Part of a small language model's weights: a variant of Adam for these matrices.
MLP neurons of a small language model. Each row is named by its layer, matrix (gate and up: input weights; down: output weights) and neuron, and shows model dimensions 144-207. Each number is 128 + 24 x the weight over its row's rms, rounded and kept within 0 to 255. A neuron's up and down rows have the sign that makes its largest values positive.
Before each neuron's rows, "fires on" lists the tokens most often at its 100 highest values on Wikipedia text that the model never trained on; "fires before" lists the tokens most often just after its 100 highest values on Wikipedia text that the model never trained on.

fires on: "==", "emb", "point", ".", " ==", " creat"
fires before: "\n", "ly", "s", "\""
L6.gate3 [172 140  94 162  73 104  92 101 131 114 139 123 104 113 101 117 131 150 137 114 146 124 118 164 113 115 131 129 148 159 138 110 110 116 161 133 157 125 162 148 170 141 136 163 149 121  92 155 108 127 140 138 133 116  74 159 113 143  98  89 126 115 133 161]
L6.up3 [115 126 106 112 115 125 149 118 118 113 139 134 119 152 118 131  96 110 121 126  98 160 141 152 115 150 139 151 124 162 127  79 119 107 150 153 109 105 178 128 129 107 120 163 183 152  93 145 121 131 115 152 142 139 126 123 161 100 130  99 123 118 129 151]
L6.down3 [ 77 147 112  88 177 102 152 140 143 148 148 135 142 174 134 171 114 163 101 139 106 149 129 123 143 126 108 163  91 124 133  89  99 127 124  94  99 138 128 103 106  75  87 118 141 139 148 102  17 153 139 116 157 157 157 114 145 109 139  81 100 135  78 117]

fires on: " =", " appear", " assist", " defeat", " score"
fires before: "\n", "ance", "ed", "s", "ing", "d"
L6.gate315 [130 152 122 136 120 139  76 163 143 115 111 151  42 105 157 170 104 133 132 146 129 125  69 108 129  57 139 138 145 105 132 109 109  96 136 126 155 107 112  93 112 124 176 135 135 106 140 119 144 157 103  98 154  98 106 169 136 127 125 116  96 130 151 149]
L6.up315 [ 85 137 130 115 162 189 100 133 148 133 138 175 107  95 145 167  98 130 156 120 133  80  97 118 136 134  97 119 112 115  98 151 139 128 113 135 151 185 125 105 111 133 119 129 168 120 124 130 132 181 109 167 192 133 151 114 128 139 169 118  85 122 126 141]
L6.down315 [ 80 152 119 146 140 146 156 123  97 120 126 147 124 111 119 130 126 102 132 110  87 111 117 139 134 132 114 164  94 146 109 165 114 152 110 108  97 196 122 155 109 145  62 145 132 136 138 124 152 118 157 138 143 108 150 144 148 131 140 185 126 150 113 130]

fires on: " P"
fires before: "ar", "ress", "art", "ub", "ra", "re"
L6.gate418 [159 126  67 118 157 126 106 151 138 162 108 100 133 132 103  89 133 138 103 125 113 171  93  90 129  95  94 134 138  99  97 141 108 114  74 114 158 101 141 160 138 147 132 120  94 130  92 115 140 104 159 164 162 139 140 109  98  98 171 132 156 138 101  72]
L6.up418 [135 155 111 128 135 147 125 179 150 148 144  99 131 132 162  92 150 116 127  94 122 128 105 133 160 163 133 149 127 109 150 125 111 108 126 131 117 108 152 131 136 167 111 138 192 135 122 133 143 137 134 125 133 111 112  83 131 148 122 120 155 149 136 131]
L6.down418 [122  92 169 161 168 108 139 154 143 149 143 122 137 165 158 134  99 143 136  93 133  80 141 150  81  98 172 134 123 145 117 133 105 161 113 123 150 139 131  95 129 160  95 150 121 120 148 126  99 110  93 125 178  71 103  78  84 139 143 139 146 164 124 125]

fires on: "\n", " ", " ="
fires before: "\n", "|", "-", "s", "ed"
L8.gate278 [115 154 149  98 117 167 127 134 186  99 128  66 110 132 129 137 187 141 144 136 132 131 110 125  93 115 141 150 163  93 113 151 147  80 123 120 106  81 131 132 107 105 128 130 113 123 125 123 111 135 143  99 144 170 127 154 131 108 155 115 125 142 137 131]
L8.up278 [144 139  93 128 135 176 133 125 156 127 124 170 134 129 147 134 136 131 110 124 122 128 116 116 147 103 145 106 104 115 123 159 143 133 139 161 119 155 118 153  98 148 138 116 144 129 131 125 136 119 126 144 138 138 122  83 158  83 149 175 140 156 102 150]
L8.down278 [116 126 151 102  99 161 133 125 145 138 101 109 124 140  84 134 183 124 164 117 106  75 115 118 139 155 164 125 112 118 136 124 127 168 116 130 121 109 144 125 109  94 255 160  89 173  87 116 194 112  84 127 129  92 101 139  94 135 122 137 136 124 137 108]

fires on: "min", "v", "iv", " +"
fires before: "ing", "ed", "ist", "ation", "ance", "ough"
L9.gate400 [151 116 128 120 121 136 143 132  94 128 127 121 167 118 144 136 100 138 151 125 125 117  98 104 133 147 131  78 137  85 146 132 187  85  96  96 114 124 147 114 135 173 126 127 142 154 107 119 103 128 165 131 147 161 143 132 158 126 144 132 103 139  91 109]
L9.up400 [109 122 108 144 146 145  91  95 144 109 100 117 104 161 146 170 123 151 158  93 142 112  67 156  81 127  69  71 159 136 153 154 149 157 114 155 134 112 157 137 153 110 123 134 146  99 129 160 123 150 154 117 158 127 150 106 141 131 149 117 108 110 101 122]
L9.down400 [162 147 132 112 104 142 124 125 135  65 127 105 113 166  89 182 150 161 116 104 148 142 131 138 140 131 148 108 102 117 110 163 137 164 116 117 141 155 118 141 146 139  39 169 138 107 173 140 120 117 113 109 135 156 102 112 181 182 146 128 111 109 138 133]

fires on: ".", ")."
fires before: "\n", " The", " It", " He", " S"
L6.gate427 [126  86 163 105 150 132 102 163  93 135 160 108 109  69 158 155 106 135 104 190 165 115 114 164 127 136  82 149 134  53 133 159 155 148 161  94 114 106 157 104 109  82 150 120 119 126 177 144 138  97 126 162 130 127 114 134 154 118 120 104 143 156 138 113]
L6.up427 [ 89  93 167 148 168 110 143 148 112 137 143  71 152 102 146 175 129 140 108 123 150 136 152 159 153 133 149 137 121 103 105 167 136 123 111 125 115 107 165 124 109 136 111 128 151 142 181 106 155 144 138 143 162 108 117 106 141 137 118  97 105 156 136 147]
L6.down427 [107  97 121 109 135 140 165 129 113 157 105 105 118 161 146 146 102 112 107 116 172 134 108 111  87 118 125 106 141  99 115  93 116 124 141 149 105 142 115 130 143  89  60 133 143 146 102 104  55 119  99 129 140 151 111 120 136 163 144 107 140 148 111 125]

fires on: " =", ")", " Time"
fires before: "\n", " is", "s", " was"
L2.gate445 [136 137 134 129 106 138 125 155 130 159 176 125 174  97 122 128 154 121 148 154 113 123 159 102 123 122 127 100 145 113 126 132 126 170 138 130 134 117  82 116 167 125 132 136 175 111 132 135 136 130 135  95 117 128 110 138 130  96 100 120 102 113 155 126]
L2.up445 [122 180 153 152 127 176 143 111  98 143 129 129 100  73 125 162 132 112  97 148 140 143 158 154 127 138 101  68 105 126  76 128 140 122 179 123 120 132 123 150 101 182 122 151 149 128  92 132 133 121 149 140 104 114 132 118 170 148  80 159 135 106 121 116]
L2.down445 [ 98 156  97 154 133 145 151 149 145 106  85 156 105 131  73 117 137 116 106 162 140 155 151 173 161 122 118 106  95 148  99 134 135 119  94  94 149 160 118 127  99 109 108 137 125 163 162 129 155 129 139 101 160 114 140 145 132 132 139 182 132 128 130 125]

fires on: " w", "mi", " also"
fires before: "ral", "ent", "ant", "ri", "o", "or"
L4.gate373 [169 161 129 115 108 155 125 140 102 143 182 129 133 142 120 128  80 117 140 133 111 157 144 144 118 109 108 130 124 119 102 163 133 171 107 138 136 118  96 171 123 121 137 129 146 147 109 141  82  96 160 123 149 143 128 141 150 103 172 109 140 123  87 139]
L4.up373 [140 130 114 107 149 110 118 147  79 162 144 169 127 105 109 111 127 131 105 158 150 126 148 109 108 100 150 125 128 178 130 174  94 159 133 172  85 131  93 110  84 123 127 130 161 150 138 100 150 123 141 141 101 133 135 153 118 109 164 131 129 145 170 127]
L4.down373 [139 142 116 120 143 147 102 155 105 166 110 113 114 112 129  99 115 105 102 116 107 156 117 127 119 116 116 103 104 134 140 140 113 140 134 119  95 124  84  85 103 128  79 163 116 148 167  96 220 143 113 118  76 105 126 115 119 134 185 105 117 136 145 122]

fires on: "===", " =", "mark"
fires before: "\n"
L6.gate263 [145 157 157 137  89 123 109  94 146 136 102 160  98 153 151 174 139 134 145 117 137  91 113 124 101 103 186 123 129 123 144 139 144 126 177 140  96 163 145 159  92 124 130 136 164 120 127 117 124 130 140 117 137 101 107 140 149 111 135 113 122 134 165 162]
L6.up263 [108 124  91 102 165 126 119  89 135 104 193 152 141 100 116 137  97 146 179 121  93 147 124 142  92 138 112 123 109 115 103 162  83 134 126 125 120  95 123 109 111 134 130 128 101 156  95 122  99 156 146 121 147 136 144 115  83  98 162 111 144  99 109 139]
L6.down263 [156 141 140 113 109 145 158 125 161 161 140 137 123 157 157 144 129 159 149 134 151 112 128 190 104  93 153 150 107 135 102  99 111 139 169  98 120 161 158 126 102 148 236 139 156 147 133 131  93 163 103 156 123 115 142 138 158 123 155 129 131 118 138 143]

fires on: "."
fires before: "\n", " The", " S", " It", " He"
L6.gate9 [138 131 138 109 141 129 107 151 117  90 176 123 147 135 116 125 106 181 137 129 129 127 111 114  91 128 130 128 117 151 128 113 177 178 142 133 123 103 138  79 110 109 116 151 133 119 112 151 152 125 125 144 158 147 105 103  92 102 127  84 149 140 140 115]
L6.up9 [138 148 146 124 163  79 152 165 126 135 117 121  84 182  72 123 108 150 118 119 156 154 136  96  93 103 126 113 175 136 138 164 124 152 117 137 166 135  78 155 108 120 112 101 135 110 105 143 130 145 149 164 159  68 111 124 122 119 130  88 126 146 125 159]
L6.down9 [ 90  97 113 121 144 176 107 148 133 123 104 127 111 133 155  89 163  86 110 119 180 169 164 140 124 148 135 163 124 107 127 167 128 109 138 155 133 140 155 138 121 131 140 106 130 157 125 129 143 120 167 143 104 156 120 126 144 111 106 139 141 114 156 103]

fires on: " mo", " Mo"
fires before: "der", "ve", "vi", "unt", "ney", "d"
L2.gate31 [185 114 148 164 136 161  70  91 112  95 162 140 122 106 129 133 130 121 137 122 145  76 160 118 123  92 111 138 120 132 105 102 120 145 144 144 134 161 147 123 211  94 141 140 117 141 113 143 136 127 133 157 136 127 123  71 107 109  78 172 125 125 124 130]
L2.up31 [138 139 141 152 119 127  98 109 122 127 117 118 150 120 164 109  90 103 133 145 135  77 146 104 147 154  90 125  65 140 155 108 132 119  93 126 156 118 147 155 116 119 149 153 115 127 139 125 165 142 101 154 105 150 167  72 114 119 105 164 129 127  71 122]
L2.down31 [ 90 108  95 169 103 146 121  97 104 121 107 104  67  95 112 119 136 139 162 129 106  93 122 120 145 157 126 128 119 113 103 132 129 118 119 100 111 123 179 104 124 145  63 159 103 160 141 113  86 130 111 161 137 129 157 115 132 137 149 124 117 119 110 117]

fires on: "---|---|---|---|", " film", "|---|---|", "=="
fires before: "\n", "---|---|---|---|", ":", "-", "^{2}"
L2.gate532 [180 127  73  73 115 135  95 138 112 121 133  97 136  90 140 100 132 127 121 154 160 128 164 112 115 119 136 134 136 146 141 125 175  84 140 154 100  99 140  99 139  97 144 141 163 140 144 143 138 105 148 123 155 119 149 147 142 154 158 108  81 119 176  87]
L2.up532 [153  74 122 142 145 128 114 142 121 102 165 128 160 104 166 100 155 115 148 116 135 147 166 108 109 140 134 147 154 109 112 126 120 106 132 179  84  98 136 117 165 122 123 162 153 138 178 141 113 103 165  98 131 131 143 181 163 161 103 135 128 113 112 175]
L2.down532 [123 106 128 119 145 110 124 120 143  76 179 160 129 115 192 149 135 121 144 160 142 127 139 118 152 136 124 187 171 115 132 112 145 116 107 159 107 111 124 119 145 154  62 137 189 167 135 136 140 124 165 113 180 151 169 122 169 154 105 139 106  87 139 142]

fires on: "==", " =="
fires before: "\n"
L4.gate472 [170 148 151  79 101 110 147 118 154 107 163 121  94 138 161  86 127  70 141 150 163  92 149 137 141 113 153 153 128 159 103 126 127  98 165 137  72  99 105 155 138  89 161 156 132 126 150 151 131 130 175 153 100 112  97 100 116 127 106 100  96 109  84 154]
L4.up472 [128 129 125 135 133 137 143 127  92 163 139 171 105 159 119 105  89 147 105 117 125 124  82 121 166 136 146 148 116 146 155 138 137 136 132 162 121 151 126 109 152  69 108 126 150 139 113 129 178 133 172 113 108 151 130 110 129 107 117  91 115 148  90 130]
L4.down472 [133 118 145 129 128 143 103  88 109 143 132 138 163 174 146 117 152 160 101 142 152 146 141 143 122 113 117 130 122 140 158 164 116 142 158 138 141 138 130 100 129  99 113 126 162 100 101 125 165 136  99 128 119 131 148 144 102 134 108 137 136 163 146 128]

fires on: ".", "\"", "\n", " su", " ", ")."
fires before: "\n", " He", "After"
L9.gate253 [132 130 176  80 149 152 136 146 159 121  96 153 154 109 124 114  99 152 133 212 122 116 150 123 125 144 142 163 144 144 133 141 125  87 142 129 157 137 129 157 132 147 130 134 136 109 111 113 122 116 111 109 146 168 137 147 142  90 123 145 156 190 141 154]
L9.up253 [138 162 155 107  92  90  81 121 139 116 119 103  78 175 153 109 125 110  95 130 133 154 147 165 170 145  98 194 148 122  80 121 123 137 145 151 121 112 114 138 128 121 122 122 117 145 134 158  92 144 128 151 128  85 130 124 117 164 136 135 125 154 158 116]
L9.down253 [148 126 176 147 180 155 110 132 143 115 150 140 105 111 138 114 108 122 118 101 148 183 140 185 126 122 116 121 109 124 126 121  81 134 148 145 105 122 121 144  46 110  14 131 130 152  99 120 162  91 181 137 146 127 152 142 144 113 132 111 160 129  98 144]

fires on: "==", "===", ")", " |", " =="
fires before: "\n", "T", "t"
L9.gate322 [107 111 105 103 110 104 113 118 126 144 121 135 128 144 182 128 116 113 135 163 110 128 121 137  98  97 155 199 137 151 144 149 155 120 134 114 107 156 145 184 161 136 136 139 124 117 143 144 127 151 149 104 128 115 120 136 109 140 115 135 107 141 152 142]
L9.up322 [ 85 147 119 125  73 124 123  67 128 103 110  93 142 135 110 159 132 151 153 139 143 157 152 141 168 112 134 131 125 161 102  99 139 132 114 113 117 139 164 142 123 134 107 111  97 146 150 128 131 110 185 114 127 127 130  89 103 132 118 131  82 123  85 105]
L9.down322 [135 150 131 161 125 133 116 154 125 132 104 136 123 141 165 138 116 104 175 117 133 141 149 146 156 134 124  95 130 106 112 132 138 105 172 129 112 143 150 135 136 123 224 164 147 135 106 181 168 148 174 128 105 141 128 108 101 135 112 150  65 102 124  72]

fires on: "'", " and"
fires before: "s"
L9.gate432 [123 126 103 124 156 114 114 180 149 126 112 133 106  86 132 130 105 137 160 130 130  98 118 130 149 109 122 185 124 155 148 140 145 127 114 145 133 147 117 101 135 123 116 102 111 107 112 127 174 136 140 134 103 105 106 120 110 147 137 104 123 101 176 158]
L9.up432 [116 158 117 170 120 112 107 157 134 126  89 125 143 111 121 130 160 162 141 132 145 136 143 145 164 201 129 118  92 156 132 119 127 134  93 108  99 187 145 164 130 109  98 131 106 160 123 129 139 135 159  83 122 116 148  95 118 113 121 143 132  91 117 135]
L9.down432 [110  78 196 157 139 132 120 145 104 143 109 123 122 144 105 139 176 142 110 139 135 141  92 136 103 149 144  89  85 158 118 153 131 184 158 162 126 144 126 153 161 139  51 130 116 157 158 120 130 122 160 137 112 134 133 160  84 144 102 150 105 130 100 137]

fires on: ","
fires before: " the", " he", " it", " she"
L8.gate273 [170  77 154 161 140 173 131 116 174 138 126 131  85 130 129  86 144 136 132 121 148 162 114  88 147 119 140  98 174 120 153 123 125 135 142 155 164 164 143 111 135 121 128  88 124  84 142 123 153 144 116 133 126 152 112 118 132 126 117 152  83 126 132 131]
L8.up273 [ 78 128 125 128 142 142 109  91 136 100 117 123 109 139 136 131 110 177 114 120 145 137  88 168  94 166 119 130 115  38 147 133 106 138 135  97 113 109 147 121  86  81  99 133 172 141 133 171 171 110 147  91 130  97 155 165 119 145  99  79 136 181 142 153]
L8.down273 [154 117 170  89 126 120 114 127 130 114 105 138 113 124 197 105  98 147 146 121 153 113  98 151 139 114 121 107 155 128 156 128 135 106 132  98 119 153 132 104 105 128  63 107 132 155 139 146 119 145 163 105 144 151 152 140 145 158 130 156 102 136 147 119]

fires on: "ar", "'", "es", " is"
fires before: "s", "n", "m", "ly"
L9.gate229 [135 143 112 122 147 183 137 153 141 132  96 126  96 123 103 145 138 133 147 148 121 125  66 104 124 137 114 100 141 124 128 129 110 111 140 103 147 144 134 152 126 121 126 128 108 102 147 139 124 148 155 137 153 146 177 114 105 128 146 131  81 156 112 116]
L9.up229 [ 75 135 120 143 108 149 117 127 104  89  91 116  99 128 145 136 147 158 154 162 183 114 137 127 191 152 120 143  78 142 112 147 162 127 121 147 121 110  94 135 159 157 141 172 136 108 149 148 171 121 106 112 124  83 140 100 147  66 134 130 160 125 134 150]
L9.down229 [108 124 118 125 162 190 107 127 153 144 114 137 143 159  90 128 148 148 138  97 116 141 139 118 161 121 117 121 136 138 137 162 171 146 133 166 130 170 152 144 129 192 121 122 137 139 123  73 132 119 175 145 180 105 120 124 124  94 143 160 126 101 125 131]

fires on: "ro", "ic", " lo", "ba", "va"
fires before: "s", "ip", "at", "in", "ve"
L9.gate507 [164 115 138 130 123 104 140 153 109 112 157 129 132 176 145 124 158 135 145 130 139 120 130 145 149 110 175 157 108 113 146 124 150 115 140 113 119 161 126 119 176 152 146 145 153 119 156 132 123 113  97 139 134 149 142  92 154 103 108  80 119 159 132 162]
L9.up507 [102 119 138 126  75 113 140 162 141 147 126 111 109 113  97 103 156 144 124 115 164 123 104 150 184  99 120 104  82  83 132 131 101 174 159 108 111 159  86 173 114 117 120 101 122 101 152 138 121 105  82 123 150 140 118 134  88 134 136 124 112 122 163 112]
L9.down507 [138 117 171 108 194 134 114 133  96 111 142 145 135 127  90  97 162 137 145 116 138 132 137 159 144 125 149  99 133 110  84  89 171 112 118 169  85 118  97 128 102 170 141 175 111 101  85 115  99 115 134 132 149 147 154 142 157  95 113 161 131  92  98 185]

fires on: "===", "\n", "==", " =", "ment"
fires before: "\n"
L8.gate271 [143 132  95 141 133 144 115 139 141 146 114 110  94 125 144 116 136 134  74 160 144 108 123 128 156 118 112 157 107 107  91 136 127  64 116 128  94 135 176 138 131 136 112 135 134  96 162 113 143 142 147 125 166 117 102 107 164 118 157 133  65 120 131 166]
L8.up271 [131  83 146 146  96 125 102 110 172 112 154 116 115 144 144 125 129 155 120 157 149 136  92 147 110 131 124 133 168 132 150 162 137 149 141 111 115 181 112 138 149 139 134 146  99 135 146 102 123 133 125 167  99 131  96 143  86 104 152 133 143 122 119 127]
L8.down271 [142 149 124 124 113 135 137 174 157 129 151 137 139 138 114 129 100 125 148 116 157 165 154 135  90 135 128 177 150 121 155 149 101  87 142 172 133 122 103 109 140 123  92 119 112 125 133 105 135 173 136 105 156 116  77  90  89 185  71 124 105 141 166 116]

fires on: " mo", "ent"
fires before: "vi", "der", "ve", "le", "ney", "unt"
L8.gate117 [152  98 115 115 130  86 100 124 107 144 102  99 104 169 127 123 105 139 144 159 145 134 131 145 159  94 119 116 147  97  69 164 161  92 125 154 160 113  93 146 148 106 175  90 133 171 149 208 106 133 122 123 121 164 117 129 107  90 129 120 103  79 146 121]
L8.up117 [141 105 111 117 179 151 105 165 141 171 135 113 157 139 103 133 115 123 149 123 136 140 129 163 160 104 123 142 117 135 141 107 141 107 177 128 157  73 156 101 141 103 137 117 109 145 138 136 108 110 179 151 124 120 175 122 141 129 124 104 100  83  70  87]
L8.down117 [114 129 133 152 109 161 125 104 145 120 151 133 118 133  99 112 137 138  93 114 130 124 158 163 192 124  97  92 125 139 113 125  54  90  82 150 130 124 104 110 115 123 142 138  98 142 118  88 151 139 142 149 126 154 135 111 148 148 142 120  78 128 119 139]

fires on: " Pla", "gra", " Gra", " Tra"
fires before: "y", "ph", "ce", "n", "de"
L2.gate493 [117 133  86 123  88 121 132 139  79 100 134 124 106 148 143  86 124 126 168 117 145 141 110 109 109 123 109 150 114 109 143 108 160 147 111 158 144 134 120 142 137 175  79  97 153  99  92 134 177 112 176 160 115 129 121 101 136  98 143 130 125 115 122 123]
L2.up493 [107 110 131 117 145 145 153 148 126 134 103 141 129 124 126 137 141 144 112  85 151 148 128 115  64 107 150 129 120 110 139 160  98 106 100 140 167 133 119 102 131 135 131 127 121 114  95 124  80 128 159 171  88 113 132  99 100  89 144 132 143 109 142 103]
L2.down493 [ 96 128 120 134  76 152 110 148  77 133 105 157 156 156  87 119  90 133 129  86 128 110 121 119 117 108 135 126 107 130 157 139 150 126  83 155 150  83 142 119 119 151  42  74 123 112  79 148 118 114 140 146 107 117 132  96 125  88 117 128 111 104 181 101]

fires on: ".", ").", "\""
fires before: "\n", " The", " He", " In", " This"
L9.gate411 [132 147 119 129 109 129  91 122 118 122 134 159 128 137 164 114  65 149 124 150  89 155 109 166 139 132 140 145 124 127  94 164 131 115 132 154 153  75 119 100 109 107 135 153 140 138  80 140 152 127 122 144 148 139  98 156 121 116 111  85 159 136 155 167]
L9.up411 [185 126 130 123 142 111 140 149 163  77 139 131 118 128 138 157 154 160 140 119 188 130 142 122 126 151 155 164 177 125 124 109  83 136 139 117 104 143 172 138 118 121 140 126 123 160 112 121 111 116  91 110 123 182 148 104 160  87 159  93 122 171 141 103]
L9.down411 [103 105 149 137 149 142 133 155 134 107 115  76 110 160 127  96 141 128  86  95 138 111 137 148 144  94  85 104 143 152 152 108 101 108 131 136 103 143  89 117  70 103 156 132 142 125 147 141  29 144 153 178 153 115 109 105 139 103 159 134 118 152 124 126]

fires on: " U", "U"
fires before: "S", ".", "p", "k", "n", "ta"
L4.gate561 [125 145 124 119 111 119  97 150 151 145 141 135 126 113 171 151 136 111 147 144 144 128 138 117 108 130 123 152 134 127 167 163 129 120 135 137 161 115  87 129 110 109 143  95 175 113  92  94 140 178 142 165 148  82 115  93 129 100 141 126 121 140 139 148]
L4.up561 [114 175 139 125 150  90 104 165 116 122 145 111 137  93 107 126 140 145 145 128  88 107 136 142 150 152 153 177 153 101 132 154  94 124 158 121 116 117 103  92 151 148  78 124 137 104 116 110 120 162 107  84 138  97 136 138 122 145 123 160 148 177 110 140]
L4.down561 [126 130  98 137 119 107 176 124 140 100 125 144 140 127 129 147  89 152  93 171 121 133 119 140 130 134 176 175 126 109 108 173  97 118 113  83 120 146 113  97 153 152  97 111 120  91 107  75  90 179  81 123 179 107 130 135 147  83 108 116 134 170 103 102]

fires on: "'", "’", "\n", " w"
fires before: "s", "\n"
L8.gate332 [107 155  73  71  94 137  84 138 145 181 131 158 115 111 181 143 121 119 125 141 147 149 118 104 121 106 127 157 160 122  94 149 157 112 154 159 111 109 140 125 119 150 102 158 112 168 142 118 132 116 148 123 140 151 157 138 159 112 133 115  99 127 158 121]
L8.up332 [151  96 190 122 108 168 151 181 160 126 156  88 128 103 118 124 168 145 134 147 137 102 152 153 115 157 124 140 119 182  93 125 113 113 158 130 165 103 159 164 102 142 113 127 149  80 152 128 111 125  79  94 121 133 157 160 121 130 137 116 159 129 138 122]
L8.down332 [125 140 185 105 111 136 142 109 157 137 145 145 160 127 112 100 138 149 132 137 167  94 107 126 144 208 103  99 131  99 121 117 117 142 109 115 125  99 120 122  89 110 203 131 127 103  96  99  84  97 132 120 132 113 135 135 127 137 123 114 109 120 159 152]

fires on: " =", "ter", " Pla", "se", "fer"
fires before: "\n", "y", "ri", "ce", " |"
L8.gate277 [134 151 101  94  83 124 139 115 123 127 113 154 114 116 115 155 140 152 160 123 143 102 139 104 105  75 117 151 132 146  96 143 147 118  94 148 174 119 158 134 118 131 128 116 117  92 160 118 127 134 141 127 169 124 100 112 131 115  95 134  61 111 116 146]
L8.up277 [108 142 108 109  88 124 115 125  77 155 161 159 100 121 132 160 107 131  80  76 145 164 141 107 101 157 139 135 171 163  70  94 105 143 109  79 159 179 145  86 160 109 144  86 132  85 145 118 143 143 119 144 136  86 108 104 131 111 148 134 143 109 116  99]
L8.down277 [122  94  67 104 117 125 152 171 121 120 151 143 145 125 183  95 118 114  98 135 184 103 132 126 117 144 125 122 108 114 151  82 113 168 146 116 105 109 123 128 105 158 107 135 106 128  69 158 162 142 110 132 120 131 149 135 187 175 125 124 149 129  87 125]

fires on: " co", "ce", "ci"
fires before: " Ad", "l", "un", "mb", "op", "mmer"
L9.gate12 [116 124  94 124 126 129 119 140 123  91 141 158 149 113 130 112 136 123 115 146 113 116 113 119 167 102 139 144 140 159 125 196 149  92 105 121 132 102 149 149 115 100 142 140 144 115 124 123 172 121 106 102 112 143 108  95 119  73 132 120 115 136 104 166]
L9.up12 [121 118 136  78 119 127 130 127 117 129 180 130 132 173 150 133 133 122 100 133 122 133 119 164 159 137 141 128  92 132 123 113 147 123 150 109 108 136 120 170 150 120 162 113 160 158 118 121 137  82  61 103 128  93 112 162 153 128 153 120 119 146 160 150]
L9.down12 [120 140 118 121 138 125 152 140  90 143 138 137 131 159 176 149 103 160 130 101 111 182 105 117 122 147 118 142  92 116 133 138 160 112 128 155 108 129 150 172 115 183  88 130  90 136 151  69 106 109 161 111 141 122  92 110 123 142 133 120  86 138 134 151]

fires on: "er", " player", " politician", "ist", "r", "ian"
fires before: "\n", " and", ",", " (", " who"
L8.gate360 [158 139 112 147 138 128  80 120  97 132 137 106 111  97 131 112 105 132 143 165 133  85 146 127 168 137 158 192 153 122 124 108 127  91 154 103 117 147 134 108 132 107 155 113 117 150 145  92 136  98 143 129 144 137 104 121 121 101 148 121 134 114 127 118]
L8.up360 [164 151 164 130 117 154  95 151 123 128 127 128 132 132 159  96 148 129 140 125 113 118 128  75 134 163 157 133 112 107 133 128 155  99 135 121  86 129 169 111 128 135  77 128 144 145  99 149 124 131 136 138 173 105 118  92 129  73 182 118 134 147 158 164]
L8.down360 [148 131 189 115 132 130  71 104 131 117 132 131 158 117 145 120  99 102 121 145  97 103 133 135 177 121  97 195 110 141  79 134  99  92 126 104 112 139 133 124 125  85 129 111 135 137 103 138 196 114 141  99 133  65 115 134 123 119 127 119 148 116 118 149]